Weights of a small GPT-style language model, trained from scratch on English Wikipedia: learned positions.
MLP neurons of a small language model. Each row is named by its layer, matrix (up: input weights) and neuron, and shows model dimensions 170-340. Each number is 500 + 50 x the weight over its row's rms, rounded and kept within 0 to 999. Numbers have three digits each.
A block is one neuron, or neurons of one layer that tend to fire together. After each block is what it responds to, as a language model described it from the Wikipedia text at the highest values.

L5.up1329:583574515491531511452420498542360493463463507555495528472573581467485477453461474497452395457488451477459444566459486438520571452561479464458448497529515482503499539474434503485448517442484533493498512522492444500499452526490511457449542546394490371544475597500550508578456459566412573473456572482570431500597347530525459507482424413484481506507537483481417429477556414471514560451515500517649493628459465487539501500492541537530495498550521522481510577541469467550488556548471521571507607560509517523556506546482
L5.up1799:549520526482508388479505555494538533435452514467528575423513368452463476566471514485436531495499476537524479562504521408494510406543455483441432541561431487547452561477583408465463590531621458597497539587431514519494430531550621494527531509472570464488478521426375499518402517483529422509512561527522497521517363515459547558480480479446433492509537467540430480557514480476457506458518507444484497485560395439497472494586493526544527489549501583457609570490499495439479485545609486548485491501514516510528557539454
Responds to: Clause-linking conjunctions. Conjunctions like but, and, as that start a new clause or list item, mostly right after a comma, e.g. ", but the", ", and received".

L2.up983:489592488548553490531511533453478651521518470567493457487479508566522515462476500586487472523476496402500495569464456559465510483502571525474504562436448520476405491435499468538507541483591451522459505471393430502519504490487515557450565491455520352572451533522490416536431629535456421495464552484550517553582503442593518568474519471369479461494446431512499473544535523485524497461490483567563542558462473522451562554427574544440390489561519475561505616509512511375538542480458539545452554534485541477482496441488
L2.up1156:485584476541523481363444455504493505491365490530563483425507542491586506550469464580516550494465598463524474515502462538458434542510557540521507439438560435440471547507576547458487464468505445584482499581466486451541487513489587487583465490591562491485451450430474470526521449606585530632581544524519464561479462556541544569555414512506433359559390558475499513550516461487561536488540498484534424551548500476535410425452415579504479487498521456519515472454442454449535501498425491520528454506485528531462521406517
L2.up1323:483505497489460548540495472523529531605544468580422500537490439478483508473529541416447531466507580566443506518505501537473492477535529605440478502501542564545449605462414476524472398636591567504536509458541458497460513423424500616550528458523548418520535514445483479497432492591440476472537555510555503510518533491510515609445501508426623570453585429620452423458559531504535461519474527479499500479434434551475517454603548438561481509484537522539507515535500503498425531375513601447464506543394516391347557607506
L2.up1483:550463517533452394516514515512532506572484487622383513410448516514546482490533521422476489532481454443463494540507482495449510515543563537486512475569508568533423543586549418563467485566520549498473540493380500535487527431439419456526589462474497425532536562524500488474440584568474503519557525360498536489464486460513482499514468454350509442443517456610489459493573440524527462532496430456595465507515487471461516490457510441564562534576497438513568625523505477578453557470425589498453550538428582388383522561482
Responds to: Article title heading end. Closing = after a new article's title heading, e.g. "= Afade language =", "= Last Bus to Woodstock ="; more weakly, table-cell | separators, and is after a subject.

L8.up333:522544439493578462521489469554483538533475512623450463550596457465503437551531474475540492567535531470498526529488470478598552438515481510609513459540527583455477482578507460497400535571479497523481540474400491547584514496569406573523574545532455410519476475529447493480516456436414502495523549497567401510503571436504442473518467469583526463476506580493472466495472555493520447469526525565469536400518532481489416545495611503421458536513501438561476455568478527519530476477461501504545463520440566477567485539490
L8.up429:527460495598474518475477541454495575512509561531439543542454439468567578601492436499485441534548476439504503656462461544394461562514562544524461481468582560367556559420531497571558506481504504510500523474503430430537554519544480471475550449471548494597485458456510580453468557545527427465486506475487475549444512474488532557515465492484578580479531456522484450463470489445535408444389447518445553446524529516500392572478583500508466503602474398535456559470567541468484507516508520558508510467533463531464401412516
L8.up631:505585534452495498464485489524466531482487482576546462521506560422468432582449477435558438517539512386506524519422406570486629505471501477531457395575463481540515458486505547535534487502410501507473481552537557537547473502516410509521524549460485411423480471594594489500562531525509507422445514478509602653584540447530575491443440497474499493513423471497515429549562536560541520533479585538480412591572540542584554453475550408545484499526486503583541592525523545524373436541457518479486516543419531513432430511489
L8.up753:567501489467486511551460489496483613460520471493471517523534475530484489451474469472495384526549523465495473543473509534495531468531496484493416457558605511452448445476598479560418543530505511503556488492513594490523527522553520535514582422580556520446516543565556498484527547504539554513472491554501486569409431541635477456478497469517515459499459498568508520531401530549488430539515461533579376522453488553549526432447482546567456526525493391521484576560515487434437493520503498420469577614440560532479541427538
L8.up949:562507485482513484550522520534442520500437454559467576446493550503425476511470424416573499476464504479497524605505503512499544442551512474545491527611465494510453504519614553490520559536514543478540578553508519538588526456529464553546545506432556517369435373413442510440496567495461508418457485417430485513407530487485434483504506532434493494503499461563532506503525410461538469579522503462527465489541409413626495541513464475501477583428485516482597564509522613506471576515481525500508600486502480552562417482513
L8.up1047:579526471558421470493432368553558615414488559490474499489577472404466449491500495498460463520524400424448505553499548460533435541437517482544564562495475450456431490417542512541549616552501494457539491480461526480528475492463499490516426494450532415499482503521556511508587511575459427463463584523494432560458440525561532480410530501576556518544555537566389397501481477462576531535420523545473476545542512488509461604492528471565526631524424484509549514495572436509464475543493559511526508460579507489490475384500
L8.up1497:581479569496492417503452526500522575493467462534503428488522453478493476597526491461499524609505565472551577516542569527570549544481448467420553478461572504495580497503602643551498507586526621608481516513459527547512518482507447480568502518497605512546476469431577511560562449434514498487411548561362524475537569527475443599506507457614486489501377547480299429446478511483585460460514538482511514532438530451502422545382492508498474551448537451466595599504535489507448495573515490441498582411481466521522512476562
L8.up1944:440478518539475439399575474421503505420558467529539494536562457455536413509532547487590478390593434442545508553429543506490576465520432483547528397519468515445479535522583474507482488530493581584456488536441582517489459374435486447527518440483585439517396492450478508403447464493546508501500491452542399536495488466421584499530421509586546495494405561432422517506479624569515471495514573475489445529456451471464454596477513537533476518592454505464515548472510438506475524450506457432486576464479478522498473453494
Responds to: Passive past participles. Past participles right after is/was/been/be in passive or descriptive clauses, especially located, born, held, based, before a preposition.

L8.up197:510482513552483374523520509468573509512468483484360425513527482510586524523523482456417455503547570519553491532499456512499523535507461498621527551524525528470508518452569600463529540498524515454453575570539384518516498543546481531493474506522495404516445399471550493560472484493459468480460489563506386607485468457536457499439500500515559523480442493543525424486462567532563517502620551551498492482607441579485446487522535426536509521538565507489569457513534527475538523483572549439472537628455460451447528476432
L8.up364:535427505479490436332479456536419478434532475430514501505633485515543493565540512523479585545549446487536416475402445558535460492515577562593499501427541461493552446533458558538537483522551573577513515538512547466392407479465493451487537504429492476446520396456497496527464521505568494540601508587479519500528476383462533454511445459567506433506470496587474534536468487545527472436443556499486496464482430497519496571472523471483484519509455521476528512564505508535504441487559462539606468485331402503571573473430
L8.up623:529517485475541622578427567392446561524466534598475471522570571528511439513515476509503560527444529449480483519481536580543586446545417433485512450523520488468596532444557445443511562526464520500490476563553475547575444585438467499536525535574527457463481517587568471480507521419463486476530512591427461551495503547476522607402488461580567468495524611431487455572485513457603438494541527495448535418511546498524451515516521532463381491526472475481469475546511467494499552514476536484558498526515441421448548544487
L8.up967:541496522478481507558430504510350519493478555504548432472635474537544444539558421592558583544573532463482439419472535595454466423588477508519513551527471476542537425494449524503463529487472571563607476451568548529567512561471491543497500511691611485550495404493566503520470438528425414534583499484475532505508493491525533542490488454513509455454600551521423427582456446554575507577577526470458533489496485468470419503466453441463427518423355600487434518544493587465454502451500633453561492551357472479457489465442
L8.up1091:573461462649522422474401448477440546465437538498463484435518500453554477532548434538417568530518502487496484512465477533519445388523410548447474480481450458542536462511475522498532567447558478556505566458544452537515490621485437543436599526535547521583509474408490474496469502535546435563547529565490557507504512481475582616362544520573498488492550425548507498571561508462574577496520518436505454605531456537564460432495425511535445459465420619471480576523545524547468466459440566492533482536467517515488544521447
L8.up1312:561462479510539538499519504539385519519503481486517452465598473520479455543534497501481570585563470465466481475435516601536585447517506522527485488523495497510545430546546558550505527508658576547521481437582477470524502547400523512463463426524459543467503414437610491556530506500532434496483493494455521556455508472457514493456436422582569429546490456470444390491412452523615481595471559505481540521468451529566489526483578473479515483532439478583525532546536520499509476427632473539565492523413420486406510450473
L8.up1344:461521485460520565556431492490403547465487575513443490557629465477543483514471471483439571464523541455532432507502569586503552494500531482448497485560499520423609482540495515521492590431507613557528423450500484468526412568430435557534487498460487409439484443452608476560478529483541467534495529518507487560503370492487535573436561475570519455469432450431501454548507599483609473503510554492518467481482527544521555532561495522539406439561327588438476467524537500501511479461510461535537501453395450449415562499525
L8.up1546:521502474434508464418470504581473551542529479562504377507537435503557537523498575499552522483511436506474426562365534459528417487467436476532397556397494576519499485529496484501582516517528506561465559523547467512495552543487497537505520506481519464510480450451445491544479439424511530578545519533523508563521412428458507509493507509506498514487486529646364466539449417515440454442529582532573524502642462443495483435472498484502543482513501537531556460463518606524447487544463468442567523545500397489515538600526
Responds to: Role or occupation nouns. Final token of an occupation or category noun in definitional phrases like "was an American ___" in bios and lists, such as cricketer, columnist, economist, priest.

L2.up1606:466391486489470588470509477521484497469489531541514548580521482488594483535506499499498523535492480454593432468567537546531548457509472536496450416540602448461518481506472592584576557445440517462505459492560446553479460498517489451524501510544493477342427402425533544517468469558480556452441534575532436585442573494506424558510532480525603437568344474474484504467528442565590506547531625520480411444497565484470564453513509480512469428469504496566561440572571506517464515529507517509540501527468450496525480619497
L2.up1654:507509502458382516487402426457523487417548518487534526647526534619494489500517517500517497517543459491462432483454323596595493568535482515477540446492497536502568500507475435542490523516497503556481497540525542568535447495463525339503477503652466437450532434561519446613499443449384515526474489507416477541485508444537481523473447455483547456598467505502458436442456509500452437347491646534501535642513568469432563575463489445500463552450452530526525439609544484440531497674389457458490499456549429500405498482509
L2.up1731:441567500516516504463507520503451441413452497496534589503549529562479547502464365494537482511479574439498478518522494540460490534572561508441451472453433517545481494503504540491449465486543550441544443466489441484520477570427522426496442504438508392492457491526500494455386491392512513549420562535485498500564525541502558477468512349469468448547507454467478477578609573556533465486506482534478519486487534454505504488448527590590376548507432411578525526463435507544469524494566481524459528535424405533497550449480
L2.up1757:542449506488476544433511495520545566456442512559503440514424414497461512494506539590530487500580554452495441518480469453596579453454475498469527559494594464524401497433550462536551482556502543542422513522473377576497478450564562549491474540557452469462547376449498453524482478571570519439525509514553511565509509487400472556544451477508550528488445454561444478440514512490597427479387524506412576521466656519488445457513515521433477432405458489446488460533547535385465506580490483533481470515487464521467377458553
Responds to: Abstract institutional nouns. Abstract nouns or noun stems for institutional, administrative or developmental activity, often after an article or adjective, e.g. development, communication, legisl(ation), management.

L8.up51:605540443477516521503398485599578540495439559468448520542503399492432517320509546508475551483530459452506437537507389474569542458503588635500494525535500511413490576515544594482405563527457537609456541559498481513511494462485495411461591509529451485511487561503504554521558537605571448623462529519475471504493522530447480502537521483479544551466563586484528467499476510485513529436430426565599470439538489489542494552505472457510541587529437488512611586504431499465504544558448559439585582548495462492443515577494
L8.up79:457585495500558502407474548514520541500556494477526534464506477574473418453487541530434593516449452410546492453559482463571507468510418568567515514521486566473514502458443513436443477465468497531478594497448486453544571535479610557576498441446461417575497488552428430487480458583456394498509582450412556556426491551530623416490426509423553485551449549475534418473531531438616481534460431395482454493509557533439522420489484509513490469448463509571539473531505464461516594472530585505465472555521490520480495395459
L8.up91:525586498405439476501486524537491527485567488478546397459501364436547383558440543462422497457578426428498516467503512471549552443512425437427522539522431483519437472461545533568525456576502572490457596489441489463560497427478477568507470564523525512607482466445502497541445517586501423446457465527500453464383494469486503565514520459565489574472540556487517441504470470534521497468556513453475499433519487553519458440466525548534495487583505565500538482535509536462563538423505465446524468477554468597403582457445
L8.up431:498575497532502537580516514487430559471471477518499562505451409460375413458463502511575519512517462402495388577488599546495521449514460542548539539492452492428553461523537522556442512627529522461526533562514434606456442519443472475512581480439447505468413579408542526564480484530526542442500509507487495515473463461487456552443458487492471474520504574521497450560570521445647524492476540461526435484477501505509590522501530542527477469425422577511555566521448462468487430472367516577503504440505533474461569451571
L8.up1548:530531512523482512466480515592545493510454452577524496510437360588454502482418533553524510586444462432532419535467496465562473510510612470459519472581518581521469528511571513442431521458562516536482592485499515590538466531617519387535523492498455532556456481498504560524502518538462465478570485523464551511473616433505503526545474475489482539491506604645492382534546478556547447558391447512548557528526549496474495487446521598552404556464450537461533473453482465471452525498505536493478614548440627471481468466444
L8.up1580:558574450497497452398451593531364421486384464511518500504471420486448524475523544520561505523569444561588472495613482444497532457536529520560494457544531450375500499531540572562448487534454496441500468452531458478458546471439403470438589473433524469460463557532471623564519544505557354566541543522519402492573526499486590463454502560526454454439454592542518497508515574418499511487417546536508526438439501512487458407549444422486487423487427490549519539454502530558537495570513473542492537479505527439553480495507
L8.up1833:578477468474484509432519569531489642496439583497369542490575507554488530435452594555499510529485547475563499513564485444534454472547513491459626431439492497450562494438424546495588475484463491560517538495481479495514419489436494489428466513627459528519453527436561497616517444544539347512499569470358393530534521484513500600487443470465568504514453540390432446478509605562564519423503470551537487451445532556596501551407486546523457449503462543521506483528465526510552524546454536533483558567482466518413538472551
L8.up1995:555572510512405490507384500569550542521472479527421408462496437514481519431428562563493459605444448511499479510544526469523585498476505461535510496461542489359515429431466474481453429507549480473503461496496515445510457535483551538522516500515469460548463441492534476459522453559530504497521478467478504470508600475526495477551387515481476559456492537524421452461492518452485492395476511501457507511508556517398425558545579468566505463457470477399439445561446420539618444517496510574464497475609550498471513454500
Responds to: Verb stem before suffix. Word-stem pieces, mostly verbs, cut just before an inflectional ending such as -s, -ed or -ing, e.g. det-ache-d, pres-erve-d, belong-s, desc-rib-ing.

L8.up446:479559525518516472361453522494489516506435496499477459466519429427443488546461580496533529440553517435549531482521531476560451478586496404455403526458583543428400525535480488437535590564585512553485544508466474537551493569573465522413547446526506511519480478497470472482568590468505427565532497574404464540493449463468505459528473408575471574469559569495459552542426530458542497549538524568521532432448553377578447424441536426693474530502517459472424595542426564557472442484487518472434567530448512520469424555422
L8.up454:577483448446521432434479576512391598516442551443524500465439408487493484536428477593542516458490494499533507659461459496508540500623446522483485521474440453442484467519510487511495498519531544420538591524510472495474508588543467518497579529545446483561400502498448443543466427581481455504587510447433543517445380535476568528461466499408439492491524491492556546532534512464457447496486484527532463483387431445602429478490463589501472529540532506492513566542433624428565552512441519515525564580429492610524492517516
L8.up570:529503491498572587465407446518436502509472493507430491482520551449472456469496512549513488468479533465458541577546517438590469467519565536529444542501431523493462497443498538398527546408628440528478474490549506522547470583550405461454470519425458545517492581461531490498576497530441434531491523479507459523478385440481447448481468474483475564516538601414669519452610507477469492422647502553537485513420420536491483506465461547550521582549384507495492488470509430534536530484441554567473577482490588526537456506515
L8.up619:610509484560463372441559447521579561491555543500478472510585561540435458552375485424521424426440473532432535557509522448467482472469403568603564483537462602510458520483401577459570466428497484500554501481380506403572532708559499555530461525563601521432482556495493502487595463535422493533455484545394500578557540469552493416527463509484488498561474554469499529518603461426528613547561433518540510523442457415471458491499568479546480553504516540491477460551467472522446482435587609614535571455433564503446490466491
L8.up868:509485441590448446533579490532419421429435612548521544541502481580433433493392454468432539431489468538400523502552532502509469487447470530488402471518512537452485490400568467469599527447462491526539420613481523574550512596519582592467520495472565591474481433367527428462538515555524470482445523464543522512523477527445443371530509468423473536542559554539593460491585512495424445465508422569615511468513424535456453461469473547544489493581474532438420525523589488504468485468434588526530447570476598593440464514491
L8.up1071:524448496594502560508484537508503505583449576502502510515459582563528550498520499504430475544511547535457467462495563442485418497497513544433502449526605581567456513534533611527533522453490571498550452510516505515434462489500440569491500520470568348585459548401496544494536521541545428522501557543446541520469321374453466451510566429511543523501539523485539548492537417533611535451487457567548520507503417486496516465442505484550511594492463488457474540471497529528512407539401503492412563542505483588469414543440
L8.up1073:517555503505544481490459501481426528478464513528573558458501484471508540622488503551596438516527494527551486468463516400523554435544504538471529504575552437436546512570482527447554560482467521462555616445457578476543508561525472463488550469432492419603472504456508388511474542447528550493526527471521501466446439439563572566513446447443497527467502505480518482510514486409492440477494463549601430485415445369556515502522448492510548548509554487534521563435419486465486594523509554530484565540385542495523384540445
L8.up2037:523487509472557469410457564415527516442474534442452564449416514478358460515481505566396523456539563480536599559456489484553427453538555516577431514461449515440423524534439487517543561407478445575477535523504454536490616515481500420566493446450514588584442506480403542465519500676429427507454621517550513485484400492536551447490548461341425421401568498548498532475519416508479524388511550495568488509579500436526499445444559544481561531527508498469529497482465507546435588528490533611394560492502555501534479526477
Responds to: Clause-linking conjunctions. Conjunctions that open a new clause, usually right after a comma, especially so, but, and, however, and though, plus stray so word pieces as in so-called and soccer.

L2.up389:513499516492516420442533477372545454459531515487506437484439569567529557482512519400505539470419605487604575528566476556543528517543488520566532545448537507390495501582539533411479520430496434478617488507378520556527482579587574478464487537478489442427500512436486536531427571506482450500516504575413393525461581430457486562414474531461522417455491588396534498557557547468493519486495462503558485462431590448507542494411566476463522458486492491560510361628435527572479444474456482524476495453531504568459472594485
L2.up807:446485486488530423441552531389597421486540516515494473519447565528514541467512488423492490444459557482594565504595515534550500502555555479504574486518528549403489529597505493347502545432521429481666504482371521533532467583519572423451527582543505457366510443506514580515410587483484476494499529564511423529427537465462513577462488508477516438510467512400530511531521542539437513509464503490516523449450613354542541519375547475474499474469475493516498330566426492553451459473484503533492532433577451530413438590530
L2.up1499:466498463496550462471378536412510471459521477502520472493442528595486540467489538460554506474526597463533505480506528485530493523533559463497567580479524568314432473481479506411421521397523503450580446445365511557550484576482552494479566507520511457509510458414504507543459551504547543493435505536525495483507549494447573520424471549460422468402491544367502540473554534475437535503491459505503587540428499483532523502419510469424528528560460537443460384465463518485573491561476471522536462492542492561516442523490
L2.up1691:470568508481451447529521498494489525464470532444524502460500561526420517536533499492550485502550546486541530440547533540607578509605590506542548527498546533402423504630562498360526602537494522476610446452402514531502508523568517402426516458602499460480534475398487588543483585444530513471485523474507432522383553556513551541425477522471463469461473522527573502501484518511451526541493548473426487481474561480559453542403420521483518441431457515461522454592427502578403520521495518556498586485581505556495483543535
Responds to: Inside quoted text. Tokens just inside an open double quotation mark, such as the first words, word pieces and punctuation of quotes, titles and scare-quoted terms (e.g. "Astonishingly good.", "Pride and Pinion", "sexy").

L5.up63:501612508565448471486451402500357481330437531495457420543524459552576490586492430511487570536553489536506401483555484522558482488501517560564565522480447395466554525482494544556585559545518493472478492529536417504517480479405507594479487414517500447532475438473519529528496453542525475565558530567392510562460540532436543454520491512462604454421514550518586536552509556513536528503555449545497440503480528499557421588509457451511492538440528466468460544578449501534506449464527521527497463516527473455465562533371
L5.up1798:502481512467423548569407448421458542473414511428483512475459472496516449600432524531459512594604594529508427459562553537570457545536512518519557469572476411514470489415477555596506602532474580542478475490541463590547451536356506492504515456522444528483498465484586455592549472528509429402443506420551500513448487543538608525401459500531615474496590548455487539513466495522509534497498576529429467509549469473512443539487518480558472494473379518468455463547413491477463580479531520497541491510520493507413580512518
Responds to: Role and title nouns. Nouns naming a person's role or office, often after a modifier, e.g. club manager, vice mayor, technical director; occasionally author-crediting by.

L5.up282:548493528481570431425506460542492596561436530579511527492437431495460521447523475629479465426561547444361499482511503533519583475547474492482510498469487581422452531514465545586489478492460356567532538484538442434549415601602428460527591530516503458491452481551532460457565579508520505527514511446472435552541488461541486487505471418424511512408466393504510515552505533510510524507462495514579502417429496589467504510531522541525453414542518480481509530531477508446529423510596564525456637505461448524575470477423
L5.up1054:553530497492422491503445517573563552526483490562518445563510383505445455530443563575411575536534508497365489555613420587450451489539515469454534425561471471465474505491537464554534503496442566492459559510559569479561560558558520494481554501536525539464481389529450537585611583547483377506503458551561545583462425460562494521461515500487510518555467405494506409556488548493539518506404535586526393503475519482576436464575503531546372481487487525509479490556578519535487486500507504487448576567526418509460448541456
Responds to: Predicate verb after subject. Main verbs or predicate words right after a subject or auxiliary in encyclopedic prose, such as found, living, maintained and grows; weaker on table pipes and coordinate symbols.

L2.up285:519480558657490532467518547460507549480539494545536444585553450519509487443493445470517439520496507483511453459555482489498571490483487623466489579483571479449488474467516559500420504470607491510530430478511411510530496508512506546450535468516529359519522538465475466455452548515510486500501510582524586591504494496598583487563488437463482518512452528496489479601493577507514466458491490435446541484404442455459451527477570545510348530578476444566509492457526446399480566502486549556477551452452626420472491401414
L2.up659:458532544570446515568534511469546595463472425620488471585577506532475519459516469488462453558535573472474555512492581460507537375499539625528507556476514510475527462451548508565459538503598504580518536488555447574477487518446456528436517484484520408458458469436451493528435551548472501518424550487449539544440550427524469445524475397439487569522473471516521463561534497522526500438503507536480530556493472456429426529461492510591363499511501474580449559474593479542450545473611604498416534506493533506501467517434
L2.up1749:476474537601459477472509479428513532518486490536485490518513553481455491487559497445407530532579579476597509547497542489495497509514540600493543598552524542488421548483541556496409524591557454561464459470536464524556496438449458560489520457448554479549451483493454500490489534473478446452444549514421552573510490613574510501529529465458474543556447519489431410611567447459482489490459553465506490575465526447528548413481504503509377549485497536541523567448567462456398516460517491516429550497425527445391517429552
L2.up1884:507558554540518576444408482497475489492554506587479460554504508501491586478461465458434484487452513469529493524522559575508520486585543533499494581531576482360447525375545522420414518572505522581577464489436521457499501511481559522540417492529491356506552391382513507568438504518453516515449474424513637542552537576497568508463516497521528513512431528464581376428497539491484435475473536506495533626493492464508525535514540507501492522482466495542556397505595465467472509541478538493518450447407503614436421492501
Responds to: Stock encyclopedic phrase words. Words opening or completing formulaic Wikipedia phrases in bios, infobox lists and headings, such as studied, Location, United States, National, social.

L5.up680:551478421458482468497419546520476610462507519449338467527524552424458491498528447448414546581412488423488513492524388490553565458545581537500562599361477482407609593635505550474453449474492524580545479520531438415539505516518501537515495444498575529473518506505483434609514496464474477535452575484490444542465528465476441457426444477561506485533451466413513470553492578534574463421519513484467455421412506490409423577574503496516477515405449523524366417633474467524482492440462506484518570445501482518479520518541
L5.up1836:531527483522468519556501503609471512358495512531471466433473443485401428510516458462478541528451533404613503566559487514520449460499521533485536467473505481465486574542512567524462532559455565630536409489550451508456527458516560389481465426530471415438468553511589510484551478519467524482500570491485380543502580378484535479412472482591498576511484638472437484567507569510565484471493508463489492381456588483429444527477518497512456498388443528555531529585487423474443473518488538505479505528543518531555467512566
Responds to: Word starts after copulas. First piece of a verb, participle or adjective right after was, is, been or be, as in been ex-emplified, was dis-missed, be pres-cribed, is highly pro-bable.